MLP neurons of a small language model. Each row is named by its layer, matrix (gate and up: input weights; down: output weights) and neuron, and shows model dimensions 32-287. Each number is 128 + 24 x the weight over its row's rms, rounded and kept within 0 to 255. Numbers have three digits each. A neuron's up and down rows have the sign that makes its largest values positive.
After each neuron's rows, "fires in" lists the words (lower case) most often at its 100 highest values on Wikipedia text that the model never trained on. A number after a token or word is its count.

L2.gate5:174147126152138128124168115153094171099091157155107104132122124124119138161087058127171158150125127116131154142137126171094107147145122122122125144121105113097137141079133125162134134097112148118114119149129162115128112139097137124120129144151148113132145168102125155170114109124115158118136156090160122118145146149129121113146144107129167163148110145130182108145115116133124177136133169127141122124148114127099136122130108124139139141138081160138156125133122125056138110149137157113167099113150113125152152170106116128143142133128158168176151135126118135186060150143133101138151084100100107098145136120104169109125127125132144157123157141143113147130119165140137104120145061114156108076195125117110114138151123147111103097113150139134110135124157145148094109146136090
L2.up5:126202109125122078109133137157110104077120134127154102127115107110134094160124110095135179106132130171140172137123155125114155136153144105141093105122124149110144117088119125130138122081129130088106150126096164164160165132093145121126124130124124079102106164151119161131114137117126183111120149138122134126139155129103167121076159135124151171090133153163141112130126132126141146137088137124099097170119130107115163141160111114142163144101107115137151139162116114099155179127123142121119113130122132109161155183104074160163129152101161175156103136135088155181136131170124118123156118117085127155163111109128150126108101131113110118129157129113119152149125127078185140122118134119162153149179164121140147132167123114121102135142147140148149139105107125148109086117113068
L2.down5:143146136128106101128120119148147119088149128130160136112099137100116092142140149130150109103147106144131132145124130145134135111130137098145146138155171109127150160127113121113132094159131112097116146119141147123127116135111176127115049109116124102100067140135080164143126084148174151136109138113162073122114094107132115148179116127105131090122123123110117111130077108096172107151131160125130116128118120110140179131120107162147121134118116114126155139125107117106109144123140103131094101135104096120119149134161164049131085135153144140166190111077129094153132134110169106117166119136120164125176143155127129076101079117103159135119105109141149089151166145169182122117127131113117171139125126101114090134130099149120106129109140145160185107143112118135157173178122123
fires in: "the" 72, "joined" 6

L10.gate473:136128132145131136101154159133121126126119131140170094131161133147126142172146131115092126115146102080111074150114084109146113163137132098135147094133108108149132149134154129132121177134113140140126133087155078127104155103134128123131126091143115128104155129127165153128154101138123143163090120117150149136143129133123126176121198149123106155133102127144133119141102154117126134099072116119145137140070129154157104101109119089147119160094123158135120175106149136100133117116125120149084135132082154122133147155128164135129133159169104099142120104147142119103124118131109121114108143144136161146159098132098155111104118154130115149144141131118156172137142147114164092162168115045123169149128117124158148068106121142169131146128135121068094077134142162151106149105125130
L10.up473:108165136096098116119086115136128158073136152131197135150149129157128136137109090127162115157115114076129132138125140149174158124118141137127152146146139156132096097124149127094127082117100142115143126113089141106132158157142165146095136117150125081148136131110155175097135108142108115126136124145150116163161143136128131105107134120143145116167159137125081134120178131078147121132127110102139141147098154149121131108181141131127180133160127133081114100102104089133152178126083142176125076120130128163081122121072202115148128114134138158092078086147122131137118135135135118139116150141114135138101139148170137125129138152128131138116103116118118108111124099094112133108145118118141128123163131104163119114147076139155133130133148113119108122155101150171151136151182120
L10.down473:125101137138140133109129108124077131125114132115152128124138139122137145136107131141081135159135141122123192110121095097148138120150129129132121144174134114167115133140147137161126113163138102103088124110162116115129133118175091123132125140123110141099106167202135152127136164179144151173102116114136106138151090115118096140132112185103161148157171170153110145159064119115088105192151135092143143133134155105172107125094150123152140110133110135152134142104136156148141122113114120100144144143123116108145114163151101184090115137116110117156151112091137129109110126110128102105162158120132177113125058129125112137130172129115128174111128115126122134109160118120119137074153136127084154135164121136132133084088151150131121159127114156128158148139122114117144131089103128
fires in: "at" 27, "from" 19, "to" 6, "of" 6, "into" 6, "in" 4

L10.gate88:129126091116093151125144117108116132121135134161140110132079126140155107142091134074085139161153092167137085141112064160115131112095118107186111134108127112122148164126128170114085100166135133103161151145132063113117114069104123134166157136133115177149154148137148125119143165121105123160154120125134163149136096172095169154136146133115108161080135133162082139150100129179140127155147152101175148136124135144189123088101158109113161127112103130108106117131114153158144156134111168089149124110140178096115118116122097117150142123137193140147098147116087118124124092109128103090107082118132153085152145138113096143124137134108149142112152121162109124117136123131102092102196147130113147103117147142143125118107140129102107175109109118121107078161111095138125147119122104
L10.up88:094124127132120153161163120083127177143102148158170139167115120139133142123069147114139134144150140089131071146172157149136139102121150092101113155112132090094139153162122160197128129173138136115198135133059141110089124136155140143148102120131132137135155126180126123137142119100145163139131092116097183125142138121113136125106113124121108118116135095112113137176133109126174075137139131155096119136104112124105138093125092122178095125127133145100126123164103072139129135103134149094133115121125176135108133154114109132075123105133141076121075156111110121093182111109109139126112077159110159113166135104136123084160124152140166119113124126163136152118134092157117124118110144161115170147162143111161148102123129118121100126117167130137129125121108106119138114152143107
L10.down88:156100112147123128112128083124130123174102099148150144159131120124137128100135140137147130174152112128139109092114120168132180150170104147134130110120104100129147152141098122149138115085113129150133131115119087109148141133108095133149171107075134123139089122146172159141129154144147128168114134146142088107130118122101135076160129150131096129131120147147078157153133117118102123170127101123152128099112107142133156116148139160145127150123156147130124127123157111147118137159182144099145129088169101148180106175084158157091107157082186133145098173125150111114098137092118146137102111105124129100103156145113102130098145121142117115116146096130072117148089126104094137170153147133111142141128122096129150125111137129142098142147145102152157133130081093201132121130148110
fires in: "of" 32, "to" 11, "on" 8, "as" 8, "by" 4

L10.gate567:125107141124130138135090125095147130115167083133142138120109106112116142124172116127143098110112110120093138186142149136107175140142127129152141134133118130127139127160105106097135140129147137151163141151146130111140115137095103126157128164128104172105103079106107152118077122124137179169141128119161121099103133140092133126142145120166150140143103099110114147138103156108135150163155169089143145137116071111127108078128158117131164120131119118116131120143152121163112136142100114144094128122135124138113112152118139147112143136166108143111160115134085120150126126129140132166149116126097094120144105120173117128095152125141146169182128112090112142127133153140154151140146124116124125140103152127134129101141122144139141071095138115110135109126128126170115144138170153
L10.up567:144140132125108125144132144139140119132130097125110104163122121101078109161125142144144106122148145144116138161153149148114136137112122160136120112128122134170125084148121129138112111154152147101152138130087133112151118134136131173087138133119129198129118087129112142147119105131132113118155136102107114084129143124176118146146125141107161117093135117084156101128139115107162141132128131084095133131107084100093081141150134102160118103157151132116127083133105124120137113118149091150094138168115161110133137162172128092132134132188112079120141137124102141119129139149098108120165129194078088109124123191118148167174108166161137179143154122144084129125127160118147102136132131168141157091074120121142091101124082149133128147137129089100158120149135153153169149156118137
L10.down567:146137118150107113071159128115101123111115124145126121120157075126078119131121139127150081165125195121148081149107164149133130109132085118128098145137113116110135116125115114125130096127115112106150128103109153145143104122102141149128126135153125136116114146149112142091146152145117174114138176134098158110130074120130126130153108082116186126117129116142134130131138156187134137147145149124103142117088115118162126096110116141106117133124124128140132107117115142089132119079103113161154134140108145141152108103145119114153128124128093115121144097098118099110144139125094073105177136134115129133111115188053130125176113151149118126143206105172107134101096130120075080119116135140146105151120121133129121156181063129114149100076121055120116115146115115100158163136145125
fires in: "on" 33, "due" 13, "unable" 6, "failed" 6, "the" 4, "re" 4

L5.gate598:145111120125114076078125187124130125152152137143105146123119110108131128121094168151127092090118119145113128111121094159153145182169134083154120144154170119109099119153122084122105102112145154141115106135121169142129115153152168113077126103115101143131115135117145126125100146150136084140122125159122137132107140157118129166062141165121124117130130125101147050147145148085151114126124121122153119144123113132101142143065138128144122160084116083123133140133106141127144149108110151108068120153109105111114153122139123119123124118145131054160096131136131106092169091106162116107143125106122134147086170101103155138167085121132088139145166117157116133146145062145154145103164087137124130157135142115123129151091125130124090110097140174107136125150108147148110150114142125
L5.up598:115111112162122114146140139110170199144129154128167159155146129129138097144131166154155136095124148084166126145140182154145179153116107088124136130154117140108125144115106133146157115122138136135127135132105154130108178086134132116120120123125133103119107164097111158108148130118094158147196130058086195135163149161135163123138122125153106148119143150053132086129112123172129114131155078121095134146095153142138177101165154147157112113133152101111173127123107168174152165128132115118143127127153136144112113142114170151103154138123109156153114151116130089079137133116136131101106126135147117132152134119113139136135117131120097073174168148108137117102146108146142152144116130106119123135143142123161138149147128146089184082100132111109100128096127138090137086140118166
L5.down598:120133101123096098110111105155145137168139148081162170144144105175124117119078195146094152094144147100108144131155115180158167198144131120130143153153102109118153122128130108108162148080114161155122146136125147098139112132156115120074115184159095172100081136153152128130115163146132185178126120148122148121164127145112105178137112119136135104133128120102121081135120136098152137127102127118112138137155115134126145125097119140144142137125162120120131160122123137155160121097150109134115114136144119145151123110135102122165140139113070116144119124083148085143156093160109119152119142088135155165089133154140099155159086118147093104119121143116122109123146120143104144131135157118120155143153161089122130131142142128098130126158128166070104097149091122136120144133107130
fires in: "on" 21, "of" 14, "from" 7, "to" 6, "ref" 5

L10.gate192:128123106149128118148137137129096109117114114109136141135165122103163132158094127146111158132141137125147124134135123128179142125084121059137108102134121144125158096134132120088111146124125129102072125079175148143104184118168169161204121134125111092129137171131155144122134143129141107133098170162145136160105137110124124160132109119123140107159159129120108153122162141138134135164093121133144084149136163150102119131132147106129114150128108143138155153103125136109156129107106077081128160130070159131140118075160084156102131141161150108118104120133111118144118100126159105120128108137148131094125098093134141135126124145081110122144101153100104080127122105132102102145125186106130099175141132114124101112117119139105125143118148117123156133152089168080078127092118141
L10.up192:121136089134120161142100140136106164122137164100140146113136121137109132115094141100160131175138151086124124114125112122106126141166093129146097157117102157150085139126175138090098150134113121105101105148122109122080133106149115129119150128108099128109102145134140160161131159137109073155148139130110142129126112125123182141124119150166121112102167143105135100108123151139112141128117126073114096122145162152132135124137181117107165143152146144137106123104180136114107101138130151135152089106112124135163101132097116138138169138163145100081141135149121112102113118167153114077108177146107083136134119127154098143112158124146129128142118132152132080079140128098127147109163139174122130119157124168132134130139088110115141114082080094160186184135138128132147112152109121
L10.down192:091119117134114139178092147118119106114148083085142126120131161179079146134181105102125113098116144068127177094135080101131116132130083143161111121105094183152095110103159120122092088159114156094111113105126125151103108128149079108116167173131093125104073106096143129140080167136134097168150154134156120146126115082115156141109137131168128102067129145137152137140151126147146096144131104118156077097095162140077137170140170138117112121120156136122119153107174168149140092139122123145111105141104090127127147111133105124104138139132124149096093105144133133113096128143112104126175149142135099136114130107154145146101153130177121157144115138155122153126166149125139130113136149097180137128106122118118105129141109128125134094108112118161136112126122121124127122163125101
fires in: "of" 16, "in" 12, "produced" 8, "on" 7, "wrote" 6, "to" 5

L7.gate1018:133078087140112113168166164139126117117156081131105132104115120114152070150141092179160136131129130123180112108104110137197106145126159157167146110080095106134156132160100105114102136112141150144136133148141131172143125150098134161128120173155177100102180115142131156135121124097152132171124125086133089152146138119096063138138161128126159137161097120163161142104105115138102134154129129106174094146167118106125100167109176139102092150114120161114144146132147107094151115161119128140139112113124153121125128114145153114108118133106100140160142137140101126169130118085106138123152123115129142208118145149126127100137101160169143108156092142136079151129095157152141140148144149159133128122114133175141135116132104111090114140132148166091151126118122129147114162101101155
L7.up1018:164076109144117102130133111094118125082099112118090121117112120116186168093125131146100117139116153168138151154099099138115111148158134120131087138111124136130157113137154144138102190087139127153134119122115130113113100145137171141171157171111137145078119148166076155151141123133099145115134148095139124117113157133157163177094126169081164135102096098167147069105149189178152152116103128099148112148102137118125143124082148125121110136131114163154147092130114132123177100127156121095135137128123140091144129155103158132125110121151115190104169147090133109182144157171132125082134104104113132114150100160119113145150100133108147195136151117186127152167147127153091175150130167141140134134107081136155092098145097108116084129138121121085119115097124085157118132129131122
L7.down1018:106133135079076134131126112146110104095138143110144121120127145107109132133180148094161149127099081134161055189111118113093101123127083128133136149080143150130155125126131112119128121098121120115109142147127178146167135141150082128128095110119112159190110087136097140111170054144161136141135125138154107127113108092163108146161133117091188138136129143133135158113152123107136161101152144164131108172147108102165138132125128130132114102118128124067121141133108143104131108159142090184101127153106136098122107100175161127107095154103167163104101148126073096132113130139156132105157132147130121155104125123130121085177090164145164109108141119109109115149132119133123116143124110141167121143095114150107132122112102133115210150152115149119131127131124080123131157093167092
fires in: "the" 71, "democratic" 5, "a" 4

L2.gate593:102167107149063092122132090150114119117142083191122126116131121107141141143120114078176101134131146152100125115124134119137085125183176139134100144118123165136137132094117143153153092118153131171124142138110159140143089120114115125094169126118126143166134135163131116135145117155146093109121171137092067134078138101139151154122146113143106135129118149144133107132091142142109085171148136146081137125163161128112151110112157145094137114089096147177082153179132134094117123148143120104171147146123067138141093129108100102096128085151120126135096133125125112132118143114154107099163129176127134167123150096144083075155121128159142118125099144095141098118130156169119108133119171133140129132135121164097133107142109178146126078124135138087128104137142161148125148151133129
L2.up593:100119124154062129111138114163120116096118100168134138134144152100133130140113116125163097138115130154132192115143113144099131112131098128115122118134129154133189141139144148120131129118114164177127145126118121120129101122135131119120167123123096107150099114130161104113126106126118129117134162141143098092088106134159135112078130116175140101153087147133116112131134118122120119127149131164118116176142125153095133088071122101123129083110101147149136147194164117143085101145126114113132163130120115139147103120105123071146151094144145145136119158076119128126134147169138136127132117145109176139156121088128113136133062125158138117157112131108115129135107167104094099110111118125111109123111117123117078153122141133124103081124113137073096109143149178147142120133133136
L2.down593:172169122160097144114167136198129171092083130147170135086153167093112140066179135114110133147092151109123104132121130092128145127117137124166124099132127080116145133105106134124111119094121134112104133109122105142107115105115105121134108146134140103122147163155112108088160083122154101154132156151112095133124150140130127102109073162150141127180095129109141161095143140149127122124152162113118154123152123118156109110106143133103136143152101123136132099136151156121132118137144072118133100135147159153127083049154137126091083113122184171152139170162126125130137139130100134096120149153139087117116117180092146127132110114166142131113114110110153147120163130171098134135130095137129131125140133144134126126121146160116156137130114141129144097097104144105134135141132120
fires in: "the" 85, "a" 9